python train.py --n_layer=9 --n_head=7 --n_kv_head=7 --activation="swiglu" --qk_norm=false --bias="all" --parallel_block=false --beta1=0.9 --weight_decay=0.55 --final_lr_fraction=0.1 --batch_tokens=32768 --doc_mask=true --train_tokens=236300000 --dataset="wikipedia_en"
MLP neurons of a small language model. Each row is named by its layer, matrix (gate and up: input weights) and neuron, and shows model dimensions 314-441. Each number is 128 + 24 x the weight over its row's rms, rounded and kept within 0 to 255. Numbers have three digits each. A neuron's up and down rows have the sign that makes its largest values positive.
A block is one neuron, or neurons of one layer that tend to fire together. After each block is what it responds to, as a language model described it from the Wikipedia text at the highest values.

L6.gate282:167133104114142107151115118126126059186176141120112112171075121098106166142096131147122111127121096153129142113108169173095100139131153159102101121124114136105114149143138172136114102165141096121118120104129125114125132071108191189134108105138111153129159162133129126140098124136147134129124090121136132138103090136168122151110118123138172119116127111063114115109136145145141101136112
L6.up282:161098137095159143150143093165152123115117137099135116107118169112113119165143131131105141120109129068097104136081177172156108120105087146120109094103123167131084150104109161114099186147104137133127115128135177105158113099138125113138109164139149142104128166126092149176130164165160129125123141129158151146155108110114113143133095079118112139141118167114153152153133098139112110163103
Description: Mid-word subword fragments. Short word pieces inside longer words split into several tokens, mostly names, places and technical terms, e.g. Cal|c|utta, Soc|c|eroos, cephalop|od|s, Ph|ys|icians.

L6.gate97:121168135143154137134113135145117112176138106124146164123090159114127140118132100142100130172096145127121120074125152122094098128159163166130094148153152150146146106170126161085153121154130117151109180140136111160113081135105141134094136129111101142138102115147114141079144139156113084147149158095108098137125146120149137144142148153163128133111166143051128112134133125143112123138099
L6.up97:104124150096110129118106118147152135171144107144110167134098147131094122160123090159115148130113095112143079113154131129094154099098094169156127117172146119125100166158147128128096140092134136115136115168154101163138112136115135142102117131123128193117107092079135090160083120146120146097088132179121144124163116123071110122110140138112153148141077134111123127100086126118115103159123
Description: Infobox and table field labels. Tokens within or just after field names in infobox lists and table headers, such as Elevation:, Postal code:, Order:, and | separators in header rows.

L4.gate42:135100137087147105121127133115149102162114130118142123142097131136109163130106145105116145140096157149150113132097130119129122143081106123110100147115148178117157166147071129121085074151208130124116130127137143128144085106111114129164175147141124119123139191177055076155143113191145139136129121094128141117116099157125140140114100130134118127103080119145137148105120139109144133119137
L4.up42:129138137158160092096113103085135103121080143129176137144100120137167133124119108098130151127128137169116074063135082139149142117069122132107118102117117180136154172082135143143151101133144136119152126127105134112150147121153089143111148143110113128121137137122102121161134187103115150093112144136128135096100093137108124153160092135128168188150099118143121155117078053100152146091140
L4.gate47:106138121141084137135109126117124169123142105096127118139080151143101134133119146149108124138156121114128132120148125162095105110114125154129127087119146075153147119127142116138084077135147131122156151116102089141094139098111161097094111106127145120135134103167106126145111098108101110095148115117139111108131135110101140189110162149120124111144166119138156097103119160174137136114105
L4.up47:094134140153185103105084110081161133109134182142123131152113136120145152097113141148147143098103141160124130116128118103128131120136134106132140178123132126109112135127121091107142115147133144114106100138125138128134154103173120122161134146174091074131141124122146145129102127098157118121123167126134119137136194142128130121131120111128131089086101124149105101134128153121097097133163
L4.gate85:127126139124190154142192088114174117099157126168107164134099140115127146171160136112145125144121090136126096108106161114108107130160104123084150122103129091121125150095135126137110142115152141161135091131104161108121136087095091120120151143149114103095126144142156122131152172133114111107128107134108163144148095121109083117128136139124116129135120132131149120132104126112145116160100
L4.up85:111131129158119140142121104106144112109154128094140130132103167131160119134130106124126128125106143114153168139161089144110105101124170152120160103119130120123110118100134140134113144091173131128105149165144123160104110091119153137128175084113146119136161164112117060173100141158117129131098138143111166142073094164105155166133145111118153159129113137103125118132140093114163154100114
L4.gate93:105136110154159078114127119122137154127130110103133161127142158152111121120090121086142113162128148115145084142101140102124119113078142126127141116102089151089097118147109126137137079119156153124146140130117150150122119146120126153136163129119096148168171143079171110126122121137108106163088099142114116128114144147131165092151104081138114124142113134093088114127110131130133147112115
L4.up93:136084135191145094089173134138170095161135151112115117127106181121137157121123154116107096160113161152157098131136136144110167120119137132129115115100164113143133153096111171122162110117161136097094093128181101130145120104129161132146119118145143118120121155123188115140122151120128108121067096112117148114142144151117167092117122070133162115125105101074130143128092156165130122162116
L4.gate97:143106103086110142131143109132138103157152116125127124126098130150080136130126132115102137117127149156120140113148136144121138139088128159157096141131121197125123102129115144107111075113139129122104149125142119134159147135121162164153119112138182138124151100123094110133104093145124130107091160138076181121129166115104095128094129114152158098112082126090118129101122102153137137131145
L4.up97:169103125156123126151097072112124138116131172107153169169110157159136127131149098089120111119163168116183115112104112118113127147167098104140098162144126140109107107158148144078090103139111147167092140114132154146154128113113136158150137127081138115158100109153105083158117164124135095133178091183141157126133096077130120157149143139150123121112139090128116138133145112105104112117097
L4.gate184:122163129088117131137128136080152150105119122112127156140124129125123121135125117191144126125075111131116138133092142164119148160111130122163138099182124130129087150174088123145114118160084089144119139130166157164127109167115145123137136121141137097093121144106103142139109108079115144155158125146120155178158134143123135110096146128100139111134157082090146130154103104144139153189132
L4.up184:129116152187137095131131112086175118070158163152163111149118157134093125128122088131144121162127165132201127112135143097120092132115092145129119149133114113088087106140141126105136138102122116137091155120116090129100181132140114119157127135144118060142126120122105170139123084140146156179129150128095140151117075117136140116140116095127126133134136093175131132134134133104139137139143
L4.gate324:119135134123114171147144155152117160132151116108155128170153135146105135100141126120110134156108089137144130116113119122130112136087120152128116083165133167136124100149147166173137080152109148096102168119136147111133106126064138159129154128129159152131125159111116097143112100157151147118087136126163123134127123108126121120108158150130129095123109172136086127104108131117149124150100
L4.up324:125155109127108159120137140175076106162123131112124131084137106163162131115137121135124143157173090149118137127121133126101098117071148111106155094150133105119123118140107172163094126121077118160084112130138145129137107158091098136103099124173129082136132130137174095131119104135115134120138117134160117148117145101112170114107132167145145140142154131092106124133185142149107123125118
L4.gate417:134134150126168108093123111100128139149109147143151177128133120160158138130109144164183159161095109146125121122134123170122076137104131068119087105111117113084085165145099121093147104162095121143141122119153155131127152119119075088140097117123097124106096112165089164150126129100148102114121124106120092112133133155149112135118114143134091094177125141123139155139135151180089110167110
L4.up417:084119168127117129102101153120148071177140162128134159128113130152097141122135152141116119120097167140122123146095164108127139129089117148129133166172108153100120125118098158149134130161113068133119127132150111134114113122118169101111168106146119150130156121105077092142123109132143125086131172080157164118114097141145105135124140147145139115148158118143161182135098183114087111136109
Description: Locative "in" after descriptors. The word "in" after a category noun, mostly in article lead lines like "Hamlet in", "National park in", "spider in"; also scattered word-piece fragments.

L5.gate78:112123127114089129109165168146114073118125129150126107130130164138150140137135119123105164112133144101167134138172144106126137130110135121127114087095144125133150115140134178152102129122133076141114138094112086132145103157136175150128102134105149172115133224149109126109153104103136123196148131166129141101126103109125102078142141114137125124122142147092158181135119107127187102157096
L5.up78:120130132128087143172119188140157137118119154134132131155117090137137106180142110140090139096146163080107123105102127095208163090192150139129163124150122122119071112159149118123127129139070116087095170081082139150109151150112163116098120141129152118136074096108147138102115176118137107156167124106132177122118107131153118123129136134138127113126126141129131128136117150124121128115111
L5.gate153:141140126087101122142146129164142113148168128137117078106145106159074178135123087147074114153152134128165132143134131119136138157129145155148124150078128096138157132162132148104098123084150092121106118122130137147134137145107089135157166125127155130128143191153102140121146092089123151141086139148096171148101137112124152098147120097157121140143170100103103111090140096134132120141150
L5.up153:130113111147124140150130115153145119100126137128120095114102115113159125189083096181132097185136145129141159150150083111146151134119147119145118130090089141127127078142094114129102161095115136128093155086099109059140177143115110122179153128129092132137125116129159127127148186149072128112098126109129112124134118105117151147145073109137160159114076104140107147120078120109127128173121
L5.gate264:138154133143108094139131179161113112183141112147097099166131136148097134125128175194125138127123150132124102127118132139091138163127116116163131111072134167123193114093109125130102114117106051118115103100127145144157136134101155171104153154144124143139140155115127100102114146122070136145089144088101160121123119140104180111140125098109151131136132167105156126183157150102139107097111
L5.up264:121208180108166115142122104141155134118152149142117136150124173117125126143117144124138142137086124094148119116143113114103150127145169151137127095078155157112128105083113153144081155143134158112104127112115071132149122107073143161159152110137122129137143101135132095154151124115112144125135104114138134107143158095086155144077149107155155137142147150128131149124120134156111101143112
L5.gate294:155116124147135129083152162156120114085125107130124127115163098127132109142167131134161102118099156162122152147121146170166154107123105119111127111138094118114129112093113153138050137135135102132120110143128152152131127134161113186099150137159092134139134147125070102103164094125125117110126176154109094151088161103142150165181117163109147139131108123102128111152171132099143151114099
L5.up294:128121126123139095165126160130131110128109117157115137157135159140108130113133145158070125142102157124148105169089120161159144144088110123134108127146115153089108106122169186152133086128113094114143132148182138139146089142139163129093142164142150152097108157138088096177137127169164154081097124130197134146147102123117128127108147144093142118115075164120148141105083101137133145138149
L5.gate336:117109121090135159139124134127138072168129116160128140104128125125082158118091128130064131130141141168157100141128147128150130130112106127129135140129158126123149159119104143114096094132155094092119142114112118147168101120100163147161166162112142114135125217118123149158129130120133163140133072126132198109132128138120100101105139182117127083135123095119105117132104137142219121151116
L5.up336:151121098125147130154137113142120123091173141143146134109128122112129106149138129143096139140134159062107150150131120093138144166122155092134133099091125110090127149164123116171061163122123136134141114146163164165122157166108092106092126110085092141149133130148180153127144121116114115116150138153124122120127128093144126136133086149108129083152110136092125131135130140122123129154127
L5.gate356:128122120096132131150118129169146138109121119149090132113164118130114173148133099163104099136131138099124089137117128100125124129104164137130098117172104176131102126147121166130079180123134121112103128094114116122181145174128097107103094146185136136121141126120129121112105157139144102121151143111105152131149106125145131093069126114144068148159096110127101108129113098159143097142105
L5.up356:109123132091175104111110125109146112159134121103110121155136093113148181126131143134097124183107118124140168130116118129131161106116158184176109114143140136115149161112124110106126116121165080111125084099141132089151140129083145135145143137143150115106171174122145100169077138157139124102095108079167122151125107145154131084098146076133111146103144109155109131118121132153123088142103
L5.gate421:095142089187149089123151138118071106131092149120129115098138127134119130144146126093128136132138141168162116082159134130121112115137095142113159141169126128144172132097101192120121115133156116140095166118113140130072144160139155148095137135148107086151134123153153103144132196094120102103162183130153138140127112152112195109103093141118131131131161144125154154085200148110105107164123
L5.up421:148123127140129122129128106098129133108130098113126107110126119109145143181134140147103144130097135149125134095103171171123150112156151155112143143169141132131118120114138109145153124138117118115087137049096154186062157078120127154164133138149155098096078107128168091115153162122125150106140124123144105193137145113113115096146139123117168148172069082104134133117163125127096122133119
L5.gate433:128112125095095140148135117117125124100167082147142093093103170121141128114161123151126174129142132123141113145127125133150165141114125113125137128126147121155117136164150162132154162121115127102115149132095161104144111130115118163162126118159100097108108138128097101118142131118144156139087127147110101165147150109106102166164132123105112149151095160104132146152120148099138150174100
L5.up433:103149120120127117112121179141098109136150129140097118122167146128115149091162151155103136120124116136141135148166124108097138170105105087118102112142116115107163141140120113130149108111174154144106107115160109097144118145110119148111153166130118183127167176120124070110113112125123104141114100144118134116193100158111094131092160128113126144113103114099102121096112098119125139185131
Description: Delimiters after names. Punctuation or line breaks right after a name or label in structured Wikipedia text, e.g. the closing = of article-title headings (= Kilnsea =), table pipes after a name, commas after place names.

L4.gate3:113137154129120118139137108153145123146144096162157129134123118083107132102158141142129151153148121110146077111137134116129113136107113151106132093132165123099121127103119123164135114111151153108074120151135119144123116120101169155127125168148134136139176156124148187153155111141135132116130111154105146130118096112143100116112137099081119097121102161079101096173088119127160126117124
L4.up3:113126109115107081119126109161111098094126147098147141118120135120143142125108060129129170140083116135113101175091148131181127109105161114097146150163129107103103140160114189168144152136151151111148106131096147096135157145144116148093113126142117127119103118109120148160119148116104134148065159138116096118112137096137131137125101128111163097171078169090107147126129135113115105125103
L4.gate159:108138141102096120100146109138146129122156120138121141117132149080164151153170119103128144114135145124156121138130135088156120112146112177132172075127166160124132153147110148108155172078123098172140105119088133149117100162125152151113108135113175138145174116129110110089147119147086110148126107133127152098150135108088138103158154116143138155145115113134164130131117155147137132126131
L4.up159:146104136138113102119128126085096116134133175117121112113135133144131126180165116090164109094112189162138152127103157142115127110117172136155142121138144115113140105108107153121154145118140119110161108096169144103115135130143117129083122091150126108145158145123074146164178154141144130139150129142132125082116091110095156142182111153110190122110139085116110092121080151146155113148144
L4.gate164:142136136159117083136121141135154175141147179116113132137127126097114120090135101144119105141141156119157105137136121114177170142164133123145132145127149098125127185094144156180105153074149139134080121123148133175057124142110132066164114109112102098113139145126129089104146091101121102145156116152085140131133100114118088131137088100105151135128111128131141138123080116117110113172170
L4.up164:097161148113164123111155069151129155145168131086152147124101119095153192145158090136136116111103154160159085065163124125104163112147141164109149120099132070128119137125132152121158133136130079116130113117090119129155138133150131140090159191141151107127144121131098164112137143162134112136107099098102115125136092140130122114144122141125158173084203156135142142135142120152133142116117
L4.gate271:124162149132106120087177147115123164113161145135119121150093150119143170146150095132125125131131139092152122149181105096122126146146152149136133099114133116083095100108135169153153148080159112104138122109159117124128163135134126151100121157113090128109161111184088119132130107122090140145130136101088118113119112114107143129152101120116174098138123143114148107098161098144132107138128
L4.up271:110072121175147124107133072129154151122143109119126113085180071097129157148177172122139126158157125140065118078159139176137134119080147109146117103135122144107162072122089098088166140106058118142145101118153138117143109155106099116131135115142144112149115103116154160118087127064127122093124119131154124142155129118136094139120130093116142121077096122120134138145137147152104143091146
L4.gate291:100094124110140110127133120143122124117147134138157142091141146142100132091140115120121155154126144131166097153111158129092130176071095145102168144125124145120099130119134119132093134095151125153150118172172126103132111146101133108135157111118099158112149162118100121117155118158127160142155127130127134123080120143079129110173135091115126127099124129118180143159130134211121128147118
L4.up291:059143149138085137117148158152063139130119116113102119068132137131138121122118125132107102141129165114172139131119156121154103152108143151161155109150092123115171096119123110099121144092111112125134122145155132122138183103148127130108138157117187140119097086131134109104106151092105160138124172191152103103132142090152152127139092116118129158135153131113099153122130104114138132150135
L4.gate321:153150123139119123152126147132175146146134164135157114130184110129117131103170129143114088105138103140108098095080134101123134158130079150138160067129149133151121143149159162139134138161107126144107176124139123151141086154094111120126094152165128127128130130140142151129138104112155071082142126139134158125120126130147133159157138101121094121123128123111112131169129136105145155087142
L4.up321:135118139108102113105101104129123107103133133125105099142148109113071112129105142155137210127112154112158130106136111182102189149150153155113096095137119125115109108117095173079111146104133115111129151130127133118153108153117161086138129117142134153096122135142126148121117092135134102129158156079091121144166111121142113097091200142128139117104106109105130125117095118093103111137157
L4.gate377:109152155103111124157130112131166120127196108140151126081100145054142151146139131155116150084088136130114131145138131175128108114127150168140138110133160168103136121129087089133117122092132102120093167113128130147164153114134138134144129135124117132132126111108097124125107074118143145135122148105129146128186211119123133117110103091113149116109152144152106111149113165158144116147117
L4.up377:128161095104130106117154143134154148118119138148168168135148161142097158072128074131052132149111119114148128124151134129132166155117101160152138146140154146132124120108131113156123150125143147152143166167100135060141156171176119132163114176091163121097126184158107126152135137124129141135133139106129153134141109141146097080092115124154170091128149090136145157146124109105123144160132
L4.gate410:131125137151111163116149136117125129178130116112146127148100126162124125129139135131128067138113136136185115120126170147137169078154147121159089130104135149131167113104116109165144087118140119077134117134127114191138125127129128137135149114076106141130155139127137141134138085096153090146124134109118116120151141151106150086113126091184129088109140118101106111124112151199115150114109
L4.up410:105131116144138176125125108121156120150150124124112081117136112089110146088156112148092108127145125145127154109183099185093114129145119137127146096157116134099088114097119128134141121095104102156153168096120173088135108143162144125115113108144123104098139078149134122135126087121108121136146117089138096137125104123139053134146133139137129133143149102153144132155101137121145158148126
Description: Field label endings. Fires on the last token of a field name in infobox or table rows, mostly the colon or word end (Postal code:, Phylum:, Wheelbase:); also section headings and table headers.

L4.gate38:150136189151101107145105166104074108148126104152124123124075132066101117102117137108153133068112105152125120144084214173116122151178111099131134141151172115110141137118130129116166080151105133124172112175141125149136090116106146098155137102125149133094126145126143102153120133135129167111094078110119122102109109118116103127112152145110119126149106127128124146098146146142092139136145
L4.up38:139122134163097140150129105101120141136105149137139160173087126081110082135142186131171146076113119097103129130104173160112091160188130119138125131115163109113142124076115149156145141146121116110146092137156143141129125095135155096144105124123136144090086137115161137184151129084142118106140079132130149105119159121112113147107169136128116140140088126140115130140121119138126145106174
L4.gate100:130144161117119132153089118122140140148116140121133108140087097150131126126114070153148167132094140088125084138137113123113146135100123167151113116136138164095178142117118116121092096127157143090081118139109085135133123125105150117167147122121132145107116116164105169137155115148130129109146082145118121141124094144101084125116144097128134115117115162110133131122115083114140093065131
L4.up100:067138133157143117121133139105087096088080159124119138183097120154118146083073088138161164109106112158158104127091163131132131188094132117135125098115166104088137163135144115128137118149142123109141103127140123170119149100136151123202143138177152164098129143116135129167117144187168124138142093152097157117097070130142126136098138126130081094151077155095100147105095120168103111118154
L4.gate111:145085141116122121128156127164112070136141157118102162124115137105132165102142140137102153158141139148137097101157108140091158132136089136124119143133137107091144146127133185116143112157154090116145119150118108074146127096130173125164103139162193175111130165106132113189132144184142111154126117108154126130122131127097093142139151109086137161113127121118124123115097124111144143124078
L4.up111:112124095109164124144118110127120122156180090117134130149117120120155122074129107096098134131125103152121124119093122118105147139146158114149165146118143133103147136144110137157118119116106115149176117168112131139149123131090095177131115095135121128103110141095122163164164122169123124127136150143132135115164121095117121149129184134120145147140141121168108179140168134156142134117102
L4.gate191:124102169120126129124130127148100089140117095095129122102072149129079112127110144179142125107111136152106120138111157140087115110133121131122130082159153102092131165148091118145120070157115127083063111125123134152139130111166108110115115135161170136100131119128131108153123092154156146118103111120134120121140147189169109157136169144128083064126149106138136122043100190090185116126112
L4.up191:095091133123115155142133109155117093150090139093105124124133111148117136132074158183115160087119133126108157132092126175081133149090131088148096122160150133128140145118113142146105120145116109110073134140153123125105131110125152136141122124167171183148124181117089106159116123133153125119109099172114140159131145180107101139114163160146106081150183088157095098087085172139182142136133
L4.gate216:119105090102109142145122078142134042143140095118156164124144116126116143132086130133108091142117095132120110153111161159130177078109099105134156088134113124094093094111120152143115098146129123109147136154125139145150086130129148124134123130089152165109109177082126124134104132192139137132108142132132127135127119117112089146140156156135168129121118177116148147090111142142177145115155
L4.up216:122132110116092132187137150113050141098119135133096137126112133115107110104123098138167107124104142131106129154077128125174143144095147145147140097134130176114147139116166140136106119123127121122104116088155142136185116093125115143135091131093118150117128157114164131176146108117130132083141117086151128127118105086105049127104137123135097129129093150116118119145141109142133124108144
L4.gate289:131138156125138082103122108116150096151157119138179128153135149119098111135138131109137117146132145131128163139130161097103177129126195127122178136097147128106156168116136125149140062138159123130137137161145113146164156102166121090167119085092116065123133154184111092158117176122130158185088135113120117125121130160135146136169144103130110143145078110117097086133122150144149157162108
L4.up289:092128129103155144133127118101120111121131137117146115160148147155118132168168155157127170117065116127104134166138149123096140167143187141175143124131141148105101180081118123118097109166147138092152128134162144077174153106127123141157156114135146082089102128147106104142117127114138128125098174113146138161149143145111181092124135123136153178107109142145101104140090133131093152107076
L4.gate349:097149127135125122114153082138124092124127133109162162131136124111110174093161104119145152178090121094136105126179165114121126126117137080085115150138139110105112146142111157147153118137155159136077132167079121136110130107127129118169134124157142144095203135151100079124103144109203127093144128132095121114097084148094140134115134110158159120131084137116140119177129107145140109155105
L4.up349:158132158126118122141123116131102142137125159119134116126126107119059121124121145143128161096124133118108149132126153160117111106098118158122131107097148151136141161135123117127067088147111145112082140156143149113144098072137130144184128140146166134106135177135117089158142124116148129103119144166135149142129117115125086077124108065121176132113079145112125134134115107105112123104154
L4.gate350:118130135093102153140120159177106123170144104172148136157085209133142130108133103131093124170171113136101138129086125119132122120143144157141178079118141123131148119160092157117074130136128110045114103109113126128147122117106158160140108129088144134113147148128147114138142087115139144126065123148152151098135170110123113139116172118087127127138136105151137129087106183129173104081120
L4.up350:133139144101091151189165142164127115140143118138104117150148162140119107158139140164127168128143132151115145163100122113126146141126171183173161088150118165126114135132125157111093159151144077084111146091166109110152128103121160122140120130117146164099130134098155126151125088143143077144112115125160136131140130080126097106082155128124143139112089119154127133149114138176180104117134
Description: Mid-name word pieces. Inner word pieces of proper names split into subwords, mostly surnames and place names in lists and tables, such as Walk-er, B-ren-nan, São Paul-o.

L5.gate28:139128133139099088119137150133106160138151079104102158135074129136149081134119120130124083113091115155166172110092114156149109129119142126125155148133131134119120153150112149189106145113129166154152119134130147206140126130132095141134158092147092100130117112068124132150121127139111112152126123175125105146128142112105135166134118108107146152135155123131081171111114101149088106097121
L5.up28:191112110137116118095180112102110137131112114093084118090068093132119147131093116142160131151132161095147127113152134115139121117157176142131139135151114155090108133147119173150134175091130137154124070130146130159130128128119120134128147124158051108120147133137059126139135129156150102167141159166117126118162122074140168124167129165146170156101144089156164136116151121131120137122133
L5.gate36:115114170143120126119133095075131155149171154135152132122081123113150124123137139096152100116149137129115115117160158132152165115138130124138154127108154133125076172145154137103094140105113110170071103123102121154110129136152107099118129098165092105140101125143123138143184152144154120151096149131075109157160049094102114113137135157129108083108147123154080185157105115146102135163118
L5.up36:130110131140122155115142131088155143138141128155116124117100122137101114116101170113129102095114103116106129108144121109159162176106111103155144177120126131137096132135149153105099109158115146118105119144137147108124103133174142106165099139144120125103076066097117192098179146139152125142122179127129128140144123092117119106109073131090135165121157125132138143175112098123100135128126
L5.gate240:135152107155140131156097171133132121118147126068146119106122148117122086109163097114182093096141108111105142124125153124124102109143112086140113111120160133126168129146101129147080121106153144117103114123151140112131132140142112096195136082115111112103113125158170122182150127099146166121141124156065101100100178123110119172112141176105138120153181164137129161080137118145118142099136
L5.up240:096130155161144144120109101118134110094147118127139137145126143145127100118086156129135135136070099145088126140127165130149149160127121142089159125129141124085138174161082149145111127140128153148114112143159156136139105134136171121152149105122120122095137131160141162123130138133105147126109113129149084116144118100145123138133167182156153130131165073118130150096159132128124088115152
L5.gate274:144106143102070095155163131146136154151086157123124133129124167158107098156160123128154101141128080108117090160134089108105132128131050124109124139111136113106095147175108140129111116145145127130113147185171096139161148148133130103145100114111102115089137105132117147162127143137128130160124123168101108117122127098152156183116112110165115087128157158125111144153122116112107150105144
L5.up274:133138158146105190141096140148101143106165104122111146111133137117122122133148133110138149146164130121147100140144122132129114119109149114097118103117142127127148139165121114140134121113121123119130115092150085186106142129154116108134134148137146134101102114138119124120113130192149113087132103149122093156119118124123101091142094165122146108099175126129104134137145105110141128106175
L5.gate353:114091121161129140145154107114133140130097133080120126140145125157149142114113149122139113115172106131146084145126158152121137110141130130132119107096138122100117148139188102172138122076137132121150088150136100149153138106140104122156083159123103135118118149115151164116136143120099115175162140130074127116095143111124052141104129129111142125125109140144074160148132126150128113146152
L5.up353:140114096110133173116170102145128141144126105133099114146142116148135159116083125086131111147127071169136111143145137112102129116051068090109110162130088116134103134168127145137113127146184121130156114121137129175154132132159128108148116135134145132097106092116137108154142127129159114148161156150160117153117133151097115163047134124178111078126136056120121088155133122132144131161124
L5.gate386:131155126138145149120118132152136142134112147102141180117130120154109137101125111116150141112109094133154143107113152091147095142098103119110114131065153121103098072151101086152110060135134132105112123158135121141144165112126103068141092159129133148171105141158180137150132152135146121118130116099100073132133134130119134155106149141157129071149121139172101151094141170120126119155107
L5.up386:110155138136139109152125117159129104104120157111130128148135137120114149126139143172121092142140132147091097136115135151156154139133133102147104100133119140131099072138128172134109127138111107128129119075128107140167116083124124125156158130125171147096128113143133133092098141123145120162142108093087145095149128121144130121142156157115124137120073158104137160115141118097114126089115
L5.gate395:131073123130150150137134099111156113153131155116161119123117088153162163103106164097153129120121127170121088132149143150121074125116120081138080138140170157153166162160111115181091170130130134076143134180125125136131099174098131105174088115122133131145118133153126151169123148139117171141148128091118118136138125118134139129164120126117131103122097108122146158148136101118109118096183
L5.up395:132142126122114145107156168150078113110147098114120159099130140142143109051108105109137121107122136124105147085130114146177135130077117129128126078144114148080106150139146110164123118111122143136114082133147134120166147171127132172087168107103083151144132084133163155120148099095126120118116115182095132133151141072139154132134121135186157167131140132115101141118116150080149118168157
L5.gate441:126140128095091169119103118120126099142111137129161126169120163092128111116130130128132132102103100134150095121137126136130113144137130095087156129153153127115138186181119145164134137136117088185155124177147148118151122158124116102181134106138102116127129148125133104187126168148120130146166172122104121092128129101102138155143161170092111103150141149198131156126120141107138145131148
L5.up441:103138189128099100106111127073109119119089178104157114127140092157107125091140091150173099158148127164162121117155093124181116157125116113089112136106096119096118091184125127129089149105118141144089163120146118128164096154127113131110147119124116147134122096102138116097171140159122108124139149155083117091153120110153129130134088179156142118118169098133087134128128140100125105140146
Description: Start inside parentheses. First token or word piece right after an opening parenthesis or brace, as in math arguments, (t), m^{3}, (1,512 feet), (now Iowa State), (captain).

L6.gate328:143118111080122109104115132139087095084154150114118125124110126112130145097126127141133141126151131146132080135145156109119122130111151159173146117139124163104191092182114135092148112106150125077083148097108116150207136140133122166125134144159132129164146142137144122097133146098068129161070144126129125124120089115141106128095117118140104138099095149106127156130184098129148124164093
L6.up328:154115112118143117083158126144095073128153141114147127194148118132141138107109095139133158133106151124136152142111109125163115140084185153148116125153135128180169115117108140114114169076100121089150123103198133142150139133097082143150183154177128140134165134124119112091120166132097157119115156092143160155129137135169117125130135117104091128086092123093115145128169132099068118141132
Description: Place-name prepositions. Fires on prepositions that introduce a place name, mostly "of" in "University of" (Kent, Michigan) and "in" before cities (in Kyoto, in London).